config = dict(
    num_hidden_layers=11,
    hidden_size=384,
    num_attention_heads=6,
    num_key_value_heads=6,
    head_dim=64,
    intermediate_size=768,
    vocab_size=8192,
    hidden_act='geglu',
    norm='rmsnorm',
    norm_place='pre',
    norm_eps=1e-06,
    positions='rope',
    rope_theta=10000.0,
    rope_fraction=1.0,
    qk_norm=False,
    attn_scale=0.125,
    bias='none',
    tie_word_embeddings=True,
    parallel_block=False,
    init='uniform',
    init_std_qkv=0.0633,
    init_std_o=0.0633,
    init_std_up=0.0633,
    init_std_down=0.0,
    init_mimetic=0.7,
    optimizer='adamw',
    learning_rate=0.00112,
    lr_mult_qkv=0.7,
    beta1=0.9,
    beta2=0.95,
    lr_head=0.00901,
    warmup_steps=279,
    schedule='wsd',
    decay_fraction=1.0,
    decay_shape='linear',
    final_lr_fraction=0.0,
    batch_tokens=65536,
    max_seq_len=1024,
    doc_mask=True,
    train_tokens=503200000,
    max_steps=7679,
    dataset='wikipedia_en',
)
MLP neurons of a small language model. Each row is named by its layer, matrix (gate and up: input weights) and neuron, and shows model dimensions 48-111. Each number is 128 + 24 x the weight over its row's rms, rounded and kept within 0 to 255. A neuron's up and down rows have the sign that makes its largest values positive.
After each neuron's rows, "fires on" lists the tokens most often at its 100 highest values on Wikipedia text that the model never trained on; "fires after" lists the tokens most often just before its 100 highest values on Wikipedia text that the model never trained on.

L6.gate406 [128 134 129 133 157 159 179 117 155 134 114 112 144  92 111 103 131 165 169 107 136 125 146 151 165 123  88  81  94 182 122 108 120 138 110 110 116 132 122 133 120 156 110 134 177 147 126 119 135 117 109 151  87 104 128 161 155 131 102  75 107  98 152 116]
L6.up406 [160  95 126 140 160  95 142 156 159 161 121 151 120 130 100 121 112 139 107 148 132  95 105 106 131 136 125 139  83 166 117 125 126 128 123 161 144 128 143 139 122 132 150 110 114 145 102 143 123 157 156 112 169 104 147 136 136  93 156 138 150 163 150 158]
fires on: "2", "3", "1", "8", "6", "5"
fires after: " ", ".", "2", "3"

L7.gate388 [128 153 103 112 153 126 133 137  77 119 103 124 126 116 113 144 105 127 130 113  94 164 108 132  96 132 114 124 114 143 136  90 109 125 178 158 128 113  89  90 158 124 156 112 103 117 127 112 137 121  98 147 128 140 103 175 128 106 146  99  69 137 155 135]
L7.up388 [152 121 120 133 100 153 101 124 112 146 164 139 130 131 115 115 133 131 116 107 108 145  89 105  73 142 110 163 124 172 130 148  58 144 122 116 161  69 134 130 133  96 112 153 107 133  96 100 126 126 119  89 130 128  97 131 106 146  96 145 136  86 131 105]
fires on: " ", "0"
fires after: " |", " the", "-", " on"

L8.gate264 [168 103 144 124 105 105  99 158 178 147 127 137 124 148 129 101  88 127 148 178 129 144 140 154 137 127 132 129 116 123 147 107 149 119 131 159 118 101 115 129 135  86 129 163 166  95 128 126 131 158  99 110 156 128 162 112 119 137 126 121 140 100 138 144]
L8.up264 [146  90 108 148 124 105 115 177 136 131 143 141 147 105 161 113  83 184 167 132 151 125  86 119 161 136 118 142 140 184 133 142 134 182 149 116 112 110 113 158 129 109 147 135 133 127 116 123 123 144 128 143 113  93 147  90 139 173 137 116 108 133 134 140]
fires on: "4", "5", "1", "7", "9", "3"
fires after: " ", "–", "1"

L7.gate568 [119 122 104 116 122 124 125 158 141  97  78  91 158 169 156 135 149 107 129 157 141 118  96 156 113 142  94  79 108 117 115 153 127 125 115 106 108 139 100 122 128 138 162 133 178 122  91 115 131 145 178 118 118 105 150 113 163 150 123 119 141  77 121 165]
L7.up568 [170 134 103 142 100 137 116 173  66 134 155 107  85 127 127 156 167 121 129 158 152 155 156 147 137 124 180  91 126 109 145 100 130 108 157 100 171 119 130  88 116 136 119 129 125 151 117 120 147 131 124 143 154 132 142 126 173 112 125 117 150 103 139 164]
fires on: "\n", " ", "==", "-", "Early"
fires after: "\n", "==", "-", " |", " "

L8.gate420 [ 81 146 108 160 102 123 131 120 143 132 122 112 145 110 163 117 100 123 121 140 172 128 108 138 149 167 139 138 110 138 117  92 137 167 156 171 153  57 105 175 134 116 118 123 131 126  73 130 128 104 106  98  98 148  93 133  81 121 119 160 158 110 106 129]
L8.up420 [100 136 120 141 115 110 114 107 169  75 111 124 158 155 138 101 122 115 144 143 136 131 157 135 134 107 100 161 115 176 129  82 105 117 172 133 161  85 133  90  97 116 117 147  98 128 116 129 121 124  89 109 138 153 125 118 147 123  93 115 126 124 104 157]
fires on: "-", " to", "|", " by"
fires after: "\n", " by", " |"

L3.gate28 [109 128 134 113 109 122 143 128 173  87  98 158  89 112 125 130 123 111 128 117 131  76 152 127 108 123 109  87 121 137 115 142 168 141 118 141 132 128 142 146 153 143 145 143 129 120 127 104 165 131 144 142 107 110 105 127 164 108 154 127 145  88 168 140]
L3.up28 [ 93 114 136  69 104 101 101 111  95 156 152 114 120 145 131 130 109 145 124 104 135  96 120 124 178 158 118 142 112 167 129 139 134 161 141 149 157 128 119 155 106 149 159  97 145 165 139 106 139 132 116 156 124 125 139 110 100 132 115 126 153 139 115 146]
fires on: "s", "t"
fires after: "0", " De", " in", " Con", "ab", " for"

L3.gate676 [109 133 116 134 151 115 113 106 130 134 110  96  98 132 157 126 161 144 134 110 142 124 100 151 120 110 121  87 161 121 116 103 163 128 149 157 133 156 107 120 114 124 164 104 167  81  89 139 110 168 135 155 105 119 113 148 163 148 140 124 119 138 146 151]
L3.up676 [113 108 108 186 146 134 112 143 124 151 124 153 121 132 159  97 104  92 122 114  86 153 156 122  77  80 109 110 108 115 141 134 131 127  97 138 146 112 163  71 159 132 112 146 124 103 134 149 130 113 144  90  92 115 139 188 148 139  69 137  75 100  98 128]
fires on: "\n", "1", "9", " with", "art"
fires after: "\n", ",", "9"

L3.gate657 [136 107 133 139 118 105  96 132  99  92  99  91 126 134 161 145 107 142 167 129  95 154  97 174 113 141  73 116 182 130 170 125 117 126 128 154 152  80 184  77 146 100 101 115 103 121  94 166 167 165 125  93  92 128 132 108 135 147 111 103 175  96 102 157]
L3.up657 [140 105 104 133 111 104  77 115  90 106 128 111 124 103 132 125 111 127 103 113 151 160 133 113 130 132 102 148 135 104 123 138 132 120 137 122 157 174 135 165  91  97 104 182 100 125  99 167 119 159 123 104 176 148  90 155 135 132 106 127 146 140 151 154]
fires on: "0", "9", "1", "4", "3", "8"
fires after: "1", "9", "2", "0", "–", ":"

L7.gate685 [116  80 190 120 106 114 130 143 121 148 115  71 127 113 153 157 137 145 116 101 110 139 135 121 130 166  85 151 143 174 139  98 102 132 109 127 164 146  77 113 142 122 121 181 154  88 148 106 153 134 115 172 113 145 131 167 115 110 126 137 120 102 137 133]
L7.up685 [130 129 104 156 135 142 107 129 127  87  97 119 158 105 128  94 153 160 144 163 112 154 119 107 172 111 127 110 112 153 144 132 116 129 118 130 153 120  94 125  79 142 166 113 115 153  90 144 134 124 133  82 130 117 169 100 145 126 110 118 120 172 148 154]
fires on: ",", "-", "|", " was", " is"
fires after: "\n", "s", " well", "ing"

L6.gate196 [108 148 104 143 140 160 108 130 138 140 134 129 117 139 108 135 143 158 131 112 163 111  93 149  89 109 135 135  96 112 108 116 113 155 127  88 114 115 121 133 157 143 147 148 130 121 153 133  92 118 103 127 141  80 141 124 142 132 167 126 132 146  91 155]
L6.up196 [191 130  87 134  80 139 163 152 142 110  87  87 145 141 113 163 117 101 168  98 126 152 119 137 100  90 168 114 131 135 124  88  83 166 150  70 108 126 147  77 136 111  91 112 106 122 106 141 122 151 111 113 182 115 148 158 173  87 135  95 171 139 116 119]
fires on: "\n", " |"
fires after: " |", " ", "0"

L8.gate468 [154 100 110 146 128 145 107 106 133 101  82 109 153 124 127  96 120 161 147 128 156 150 105  91  91 151 140 147 151 127 104 150 110 147 138 124 134 140  92 113 101 168 115 108 132 158 110 122 144 108 102 117 124 120 121 107 111 129 137 124 137 103 129 122]
L8.up468 [104 157 124 164 118 142 165 163 103 135 136 127 147  91 139 117 151 151  86 133 122 139 137 134 173 142 194  85 119 133 112 137 105 117  90 115 100 123 141 128 131  87 114  82 143 111 143 123 124 112 105 101 150 111 123 108 121 113 108 112 103  87 141 180]
fires on: "|", "\n"
fires after: "\n"

L7.gate259 [ 70 115  97 193  86 125 147 100 121 143 142 129 143 125 134  99 124 127 147 118 133  95 114 153 103 126 162 141  95 110  95  94 121  92 103 132 147 111 146 121 107 140 112 128 170 105  80 145 103  76 135 102 133 100 119 116 142 128 127 126 173  81 154 156]
L7.up259 [181  94 120 144 129 135 151 113 101 179 142 103 118 137 140 106 111 116 123 117 157 160 141 152 162 124 111 164  95 165 125 141 136 121 159 119 151 145 118 132 133 126  94 191  66 128 141 116  90 126 132 161 119 172 150 145 130 125 120 139 167 121 122  88]
fires on: " |", ";", "0", "6", "2"
fires after: "1", "4", "2", "3", "5", "6"

L6.gate67 [ 82 158 118 128 129 157 119 118 103 123 111 105 172 141 105 165 142 117 146  85 122  90  77 105 123 121 132 119 118 136 121 145 160  92 134  90 103 166  97 123 122 138  98 129 137 141 124 145 153 108 136 162 139  89 129 132 150 129 154 118 129  99 117 119]
L6.up67 [102 159 109  90 164 132 137 137 112 142 120 107 153 132 143  97 116 147 145 167  89 146  75  95 143 136 118 107 132  84  88 140 117 131 129 102 150  93 121 110 123 124 106 139 144  88 131 123  86 145 148 126 127 135 117 172 155 129 122 151 131 116 144 164]
fires on: "4", "2", "1", "3", "0", "5"
fires after: " ", ".", "1", "–", "/"

L7.gate629 [178  85 100 148  81 129 118 121 142 124  97  82 137 106 141  93 165 171 129 150 108 113 113 181 116 113 111 113 130  92 133 146 156 111 102 109 144 145 125 106 141 102  92 103  89 113  84  94 122 106 163 153 140 155 112 106 168 150 122 122 167 125 103 104]
L7.up629 [162  90 146  99  95 117 150 125 133  81 111 125 123 113 133 137 142 146 140 113 108 118 162 185 153 169 148 145 143  91 110 201 111  88 131 144 159 132 130 107 131  81 152 109 115 145 123 101 103 106 109 133 178 159 127 156 106  99 125 128 142 162 125 112]
fires on: "0", "5", " a", "4", " ", ","
fires after: "0", ".", "5", "1"

L8.gate7 [ 79 154 156 114 111 138 133 106 105 100 136 111 111  77 136 146 108 160 158 134 116 137  83 112 157 151 130 139 109 100 105 152  70 121 120 120 152 124 139 116 154 140  98 157 178 136 122 133 133 140 154 140 140 143 164 145 133 134 120 121 134 148 162 137]
L8.up7 [ 68 122 158 152 123 106 122 165 145 156 119 147 137 113 116 151 142 166 188 119 102 108 110  71 105  88 141 121 155 124  92 143  82 134 132 140 139 121 147 120 142 107 172 158 149 116 111  88 143 102 136  98 132 102 103 153 132 115 116 171  90 107 112 110]
fires on: "2", "0", "4", " |", " two", "3"
fires after: " ", "2", " ("

L6.gate750 [141 107 156 120  84 100 115 131 136  94 113 121  99 135 144 103 126 143 102 104 138  82 121 105 121 121 139 102 158  66  89 154 107 100 167 141 129 102 134 139 107 150 132 113  95 188 129 106 141 122 168 117 130 130 117 131 113 123 148 126 134 140 134 156]
L6.up750 [ 97 151 121 121  91 154  88 147 139 122 155  78 137 124 104 138 113 146 169 147 105  80 156 164 145 130 157 165 103 139 130 137 102 117 163 136 119 137 131 140 118 162  99 123 145  78 121 159 165 130 118 129 162 129 106 124 179 108 136 122  95 119 105 106]
fires on: "9", "0", "th", "2", "8", "6"
fires after: "1", "2", "9", "6", " ", "3"

L6.gate628 [125 148 161 130  74 135 113 150 159 115 146 101  93 144 129 126 107 136 157 142 131  74 115 147 111 109 170 126  90 120 133 172 127  84 172 109  88 148 158 145 141 149 155 121 154 149 147 136 158 142  69 130 120 136 100 117  74 112 115 104  91  91 152 100]
L6.up628 [124 150 141  97  94 102 108 176 154 117  98 138  97 146  87 141 147 129 111  86  64 148 104 100 155 100 100 113  86 117 150 150  82 117 129 102 128 151 111 104 130 149 135 109  72 119 102 105 133 145 124 129 128 160  96 151 121 146 157 153 130 110 149 115]
fires on: "0", "A", "7", "1", "2"
fires after: "0", "5", " ", "1"

L8.gate307 [154 116 140 161 113 136 133 152 114  86 106  91 110 128 154 142 155 166 139 142 139 125 132 100  89 120 158 154 125 115 112 113 153 100 153 143 149 125 154 109 156 107 159 141 111 159 130 153 119 121 134 105 135  70 139 160 119 104 129 114  92 156 156 151]
L8.up307 [139  99 155 145 161 152  84 113 108  74  84 152 104 141 124 165 158 138 134  84 123 129 142 105  86 125 105 126 122 151 107 141 157 132 104 117  99 113 159 160 155 138 140 134 131  95  94 120 129  88 106 138 125 148 139 123 109 125  80 135  90 120 102 126]
fires on: "2"
fires after: " ", " ("

L8.gate530 [144 122 132 109  92 104 160 112  90 120 113  95 184 116 169 162 126 134 107 132  99 148 104 143 111 141 118 155 121 143  82 170 118 150 175 143 124 101  92  60 175 157 151 142 100 142 148 172 150  97  93 116 129 148 141  83 126 173 148 108 178 122 117 143]
L8.up530 [127 153  95 107 125 118  98 150 136 141 105 116 117 100 122 126 106 136 160 154 144  94 137 125 100 131  93 111 177 102 132 144  94 113 112 137 152 118 109 145 127  75 146 119 144 122 126 137 117 134 105 123 160 112  84 161 110 163 146 115 132  93 156 146]
fires on: "1", " and"
fires after: " ", "–", " ("

L3.gate113 [122 138 140 127  84 116 138 110 149 160  85 113 114 153 159 121 126 146 112 107 135 112  91 131 149 190 126 153  95 124 140 102 130 157 124  99 106 135 105 131 126 151 155  90 137 101  93 154 112 128 123 109 141 150 130 158 148 159 134 122 147 130 105 187]
L3.up113 [ 97 110 152 149 103 117 172 114 123 104 119 108 143 129 137 113 109 162 138  98 126 109 107 107 173 162 194 107 109 114 127 108 132 130 126 148 174 101 155 135 131 132 170  84 134 104 120 151 151 125 101  85 110 139  98 146 129 113 112 139 148 125 123 174]
fires on: "|", "3"
fires after: "\n", "°"

L6.gate197 [150 121 114 140 105 147 126  87 166 122 138 117  93 185 128 112 106 131 125 144 116 113 104 118 127  58 135 135 159 126 126  72 152 140 146 135 147 108 157 121 108 138 125 147 154 130 127  90 158  95 124 125 125 108 110 136  97 145 156 138 130  89 116 153]
L6.up197 [132 134 149 102 161 159 172 126 124  77 142 142 103 126 110 121 139 153 119 160 116 134 152 102 138 130 139  86 139  92 148 150 123 174 105 112 101 122 164 150 130 106  93 147 126  94 105 154 107 137 154 144 125 110 131 118 132 179 122 123 145 131 137 127]
fires on: " |", " ", "d", "ed", "s", "inspired"
fires after: " ", "\n"

L8.gate85 [151 137 133 100 110 121 133 137 153 124 159 122 133  82 144 152 144 143  94 115 101 137 145 132 105 154 121  75 102  62 108 122 106  76 117 123 116 153 154 103 114 126 149  98 165 120  92  73  93 165 136 133  94 115 138 135 148 127 132 144 135 135 154 128]
L8.up85 [164 165 130  95 151 122 119 148 119  76 118 119 156 122  97 133 134 176 145 145  91 120 138 129 131 108 103 156 173 123 117 100 132 109  88  73 121 118 130  94 142 148 146  94 148 115 129 158  86 157 101 142 138 152 130 147 150 155 112 142 147 108  88 135]
fires on: "9", ".", "6", "3", "4", ")"
fires after: "–", "1", "2", "4", "5"

L8.gate747 [122 149 140 126 126 135  99 114 152 133 155 102 154 148 147 157 118 141 152 130 152 116  76 123  93 119 184 133 103 108 130 140 108 151 152 131 103 111 160 154 150 114 174 118 160 120 128 161 147 161 160 106 143 149 141  99 118 161 128  86 141 108 145 158]
L8.up747 [147 121 129 135 140 122 119 163 133 126 107 105 160 145  93 126 124 105 127 131 126 160 104 130 116 117 132 111 101 114 127 136 114 121 100 107  93 134 176 142 166 174 132 148 176 130 164 176 149 166 126  68 147 118 109 134  86 155 135 146 145 109 138 149]
fires on: "1", "2", " ", "–", "7", "0"
fires after: " ", "0", " |"

L6.gate75 [ 83 135 134 130 102  99 154 115 115 151 156  99  81 107 101 129 127 138  98  94 150  68 142  83  88 136 159 117 126 131 146 153  97 133 126  94 132 115 138 121 131 153 155 100 150 178 135  99 155 172 137 140 117 168 172 149 120 134 115 119 144 134 166 153]
L6.up75 [ 86 120 107  92  95 145 147 114 139 126 121 101 152 142 108 122 156 108 124 125 126 120 118 143 101 117 130  93 106 119 155 126 133 133 142 115 131 129  78 136 138 122 100 146  91 146 122 111 131 143 161 134 148 151 108 133 165 111 119 117  93 121 124  99]
fires on: "8", "1", "9", "0", " |"
fires after: "1", "0", "8", " ", "9", "2"

L8.gate171 [117 143 110 107 110  84 111 134 149 105 127 111 132 111 117 101 153 106 135 135 124  79 162 140 131 146 102 152 108 141 119 139 153 148 146 117 133 129  92 147 175 129 140 135 142 134 127  81 129 102  83 132 130  96 125 155 130 135 142  61 108 147 142 125]
L8.up171 [170 152 137 135 174  92 110  88 147 121 131 142 133 158 148 132  92 179 109 122 135 170 115 105 162 131  79  93 133 156 102 169 111 155 105  98 148 137 159 150 131 141 130 124 164 115 134 120 123 145 142 134 115 139  42 109 156 126 107 142  52 159 138 147]
fires on: " ", "==="
fires after: "|", " |", "==", "\n"

L3.gate327 [153 104 119 116 140 152 158 131 137 117 110 107  90 102 173 132 165 180 123 122 143 109 122 157 160 157 101 150 127 100 110 114 149 130 130  92  78 105  82 139 115 122 132 110 144  75 138 130  85 113 110 141 109  95 138 151 159 114 126 138 127  97 155 141]
L3.up327 [117 111 133 124 107 114 161 123 105 106 114 112 168  94 114 120 149 124 124  95 128 112 159 168 184 137  87  99  86  94 129 127 162 139  83 143  99 103 106 141 111 103 118 135 120 101 150 162 117 116 129 101 121 111 129 162 109 117 155  96 148 126 125 126]
fires on: "9", "7", "0", "4", "5", "8"
fires after: ".", "8", "6", "7", "2", "9"

L6.gate417 [111 123 134 111 151 153 146 127 133 105 126 124 137 159 137 112 141 162 126 113 123 115 129 132 138 108 130 120 131 131 105 150 112 124 184 124  85 103 116 147 109 159 131 136 146 137 107 112 114 111 156 138 101 118 155 166 166 130 166 124 113 153 183 158]
L6.up417 [150 105 114 145 158 149 133 134 113 120 136 101  96 159 150 160 153 141 151  97 133  90 110 131 102 114 119 130 157 152  73 190 104 136 114  93  96 156 111 151 135 117 139 125 115 124 140 125 114 136 187 107 167 148 104 154 148 146 133 104 106 124 146 120]
fires on: "1", "0", " German", "Hungarian", "n"
fires after: " ", "2", " a", "-"

L3.gate229 [ 88 143 149 129  84  98 129 104 157  99 140 117 167 106  93 122  95 162 135 149 101 157  85 137 145  91 149 145 120 158 130 139 128 120 181 139 115 162 139 150 122 129 109 135 108 105  78 149 146 113 159 126 102 146 131 162 161 145 111 156 118  97 132 166]
L3.up229 [ 96 127 140 110 138 120 171 136 144 168  86 112 156 116  96 122 124 103 149 118 113 142 104 124 152  96 145 132 103 148 133 153 103 135 148 133 103 173 156 114  96 162 128  99 104 155  92 128 130 134  97 173  94 186  85 162 141 131 124  74 108 151 141 131]
fires on: "3", "1", "2", "0", " |", "|"
fires after: " ", "0", " $", "′", "3"

L7.gate485 [161 121  49 148  86 124 103 135 113  77 169 108 118 128 112 122 123 153 106 148 172 150 162 147 141 105 188 127  97 116 100 124 103 124 115 150 147 146 115 109 142 113 115 133 107 147 147 111 118 139 163 159 136 110 129 102 130 101 110 108 155 142  84 103]
L7.up485 [127 153 142 133  92 146 143 116 121 150 107 101 149 151 140 161 159 157 170 121 114  89 114 150 124 151 105 131 110 110 144 119  97 109  74 134 143 111 151  58 132 132 119 116  99 116 113 140 122 132  94 128 146 110 117 126 184 132 123 135 169 125  97 112]
fires on: "\n", " ", ";", " |", "8"
fires after: " |", "5", "3", "7", "%", "2"

L7.gate374 [140  91 126 117 127 130 104 116 152 127 102 124 138 137 151 118 125 160 132 119 160 102  84 113 145 138 109 113 163 108 116  66 142 108 173 139 109  82 141 149 110 151 141  95 130 123 129 134 117 138 150  96  99 163 135 100 106 130  95 113 157 109 127 159]
L7.up374 [154 105  78 159  96 138 101 136 151  91 103  94 148 139  83 131 147 131 162 122 143 130  90  44 123 153  73 141 122 117  82 162  95  86 106 106 103 102  82 126  86 155 105 117  97 140 102 187 125 139 128 138  89 113  96 150  91  91  86 124 117 143 133 142]
fires on: "0", "9", "–", "2", "1", "7"
fires after: "0", "9"

L8.gate244 [113 126 129 145  90 128 122 150 112 145 110 123 118  94 148 134 111 203 139 137 143 111  99 130 143 161 141 100 143 112 145 143 142 154 169 136 124 145 101 140 139 127 120 134 158  98 128  81 122 130  87 179 107 136 123 151 130  86 176 157 146 130 178 108]
L8.up244 [117 115 129 143 123  84 105 159 127  92 158 114 153 112 111 113 157 158 161  84 140 108 146 138 162 157 138 105 134 124 132 124 102 122 178 134 127 136 149 112 145 149 137 155 163 107 145 133 127 126 104 118 128 143  88 114 158  97 102 138  94 169 150 108]
fires on: "5", "4", "1", "9"
fires after: " ", "1"

L7.gate145 [143 148 197 134 132 161 147 138 136 151 123 160 157  91 134 178 102 115 104 151 110 161  78 169  94 117 133 110 113 113 136 124 110 134 155 174 152 149 111 131 107 153 114 159 107 162 145 111 129 103  92 123 137 106 116 138 115 109 138 112 115 119 122 137]
L7.up145 [148 165  74 118 150 117 131 113 107  85 134 107 110 108 106 129 126 167 126 120  79 110 133 152  80 109 111 123 125  89 144 104  95 157  99 161 145 108 116  83 137 112 107 123 107  85 117 151  86 113 152 124 169 127 139 125 113 121 109 171 162 157 146 118]
fires on: "5", "0", "9", "1", "4", "6"
fires after: "1", " $", "2", "3", " ", "0"

L3.gate148 [115 142 110 115 141 142 170 130 144 141 111 145  84 118  98 140 111 150 114 119 145 124 117 139 116 110  87 119 134  92 121 160 165 143 123 107  98 173  73 143 101 118 172 115 117 102 130 110 165 104  79 190 140 119 167 100  94 110 149 130 135 145 154 153]
L3.up148 [115 105  92 126 141  79 132 145 118 116 134 138 165 153 150 143  89 133 179 128 167 133 111  64 129  74 117 115 102 140 125 166 167 100 127  62 157  93 118 123 133 139 113 130 116 137 137 143 159 100 119 128 130 126 107 118 134 100  95 134 161  93 120 131]
fires on: "1", "2", "-", "0", "j"
fires after: " ", " non", ".", " ("

L7.gate445 [108 147 122  74 122 150 116 175 169  87 128 107 114 123 144 177 158 114  91  86  91 154 109 152 108 168 121 153 130  85 157 121 160 138 174 141 126 167 154 132 101 161 144 156 104 148 137 103 149 117  85 150 157 104 137 163 141 109 137 136 135 130 144  91]
L7.up445 [ 87 121 140  88 138 169 150 144 131  70 115 148 158 166 101 120 158 135 105 152 111 114 124 108 174 102  62  90 113 124  98 150 142 188 161 138 185  96 139 124 113 139  96 115 175 112 121 138 117 116 181 143 108 139  99 163 132 137 154 167  96  98 116 110]
fires on: "0", "1", "2", "4", "3"
fires after: " ", "2", "1", "–", "."

L8.gate90 [116 116 104 139 101 115 133 121 119 117 127 112 156 130 131 130 145 151 134 102 124 130 149 155 120 139 135 139 137 104 113  83 179  97 168 155  89  78 146 102 149 153 130 108 178 101 157  57 174 143 127 143 130 107 125 111 125 153  98 127 103 117 140 122]
L8.up90 [158 110 152 152 157 127 135 135 129 123 148 155 149 111 147 132 130 143  90 148 107 120  94 108 173 189 155 132 107 146  78 169 119 152 137 136 104 146 138 156 107 144 138 135  92 132  92 149 129 129  97  94 111  97 121 111 120 117 159 121 136 143  71 149]
fires on: "1", "|", "2", "-", "3", "4"
fires after: "\n", " ", "1"

L3.gate763 [175 106  98 105 119 149 153 128 162 139 137 128  94 152 163 129 103 136 123 102 124 150 144 181 173 105 124 105  98 103 159 125 156  93 146 118 100 100 167 158  99 132 160 114 158 130 146 104 144 127 147 133 128 105 137 128 147 148  92  99 136 105 128 151]
L3.up763 [152 154 118 134 149 155 130 165 166 106 147 112 150 140 151 165  99 118 107 128 109 152 125 160 174 131 124 105 122 136 155  97 135 116 109 150 125 133 101 134 144 167 105 112 184 116 117 129 106 117 119 116  90  85 131 169 132 137 122 157 137 124 117 125]
fires on: "2", "7", "3", "5", "1", "9"
fires after: "1", "0", "2", "6", "7", "9"

L8.gate493 [121  85 137 159  98  98 125 145 105  94 111 157 125 151 152 136 112 117 116 149 118 151  82 118 127 112 129  75 127 153  90 116 143 169 118 127 123 135 119  93 125 117 123 134 116 137  98  94 119 102 104 139 125 136 161 116  90 133 125 111 141 129  85 195]
L8.up493 [121  94 131 130 159 166 134 153 135 126  82  88 110  94 159 165 146 117 151  73 108 105 116 113 110 159 120 153 134 131 115 135 156 118 135 138 149 149 168 109  93  96 144 138 110 121 115 108 128 156 104 146 126 123 148 127 158 164 129 132 181  80 125 106]
fires on: "2", "1", "0", " "
fires after: " ", "2", "|", "1"

L3.gate196 [128  96 125 116 135  96 146 114 127 124 126  99 116 165 121  83 137  91 116 168  76 116 111 172  82 141 127 131 145 151  87 120 175 140 164 167 151 145 110 119 116 174 172 105 160 127 129 121 135 137  85 131 122 139  94 167 143 141 113 103 125 100 119 140]
L3.up196 [103 113 120 126 112 135 130  85 107 107 115 132 182 162 132  94 127 117  92 132 141 127 151 152 124 130 121  68 108 138 150 141 104 131 113  91 139 136 167 167 112 110 106 110 155 112 159  77 119 114 127 158 146 175 152 145  87 124 117 131 132 133  99 169]
fires on: " ", "s"
fires after: "In", " |", " in", " p"

L3.gate244 [133 111 154 130  83 156 134 114 105  99 152 119 167 146 118 140 124 166 138 107  80  85 134 180 106 145 130  93 132 123 117 150 111  77 138 111  88 144 138 148 110 120 132 140 138 114 163 164 146 114 103 130 123 127 155 100 145 157  89  97 116 160 132 122]
L3.up244 [134 121 114  93 202 149 118 106 136 147 178 121  83 141 135 189 122  78 108 112 143 175 160 136 124 134 148 133 139 109 113 122 148 125 115 123 159 125 141  75 152 150  88 173 114 140 138 115 129 108 154 129 156 165 161 132  77 115 112 147 172 125 132 114]
fires on: "8", "0", "1", "9", "4", "2"
fires after: "1", "9", "7", "6", "3", "5"

L3.gate191 [108 142 112 125  99  69 103 139 125 115 115 110 111  85 152 111  89 128 138 148 108 104 105  98 122 152 161 115 176  94 146  83 151  96 150  98 112 118 127 106 139 141 134 145 128 129 163 111 124 140  73 146 142  92 114 168 129 134 119  94 147 164 125 102]
L3.up191 [109  93  91 121  89 145 184 164 174 115 161 138 143 143  63 130  83 140 132 151 145 111 138 137 106  96  98  93 135 144 110 120 114 108  87  92 179  81 105 104 162 149 116 108 146 111 116 115 121  69 121 106 109 154 121 146 161  99 142 115 110 171 106 135]
fires on: "ing", "don", " the", " of", " prevent", "vent"
fires after: " In", " in", " Dur", " to", "In", "Dur"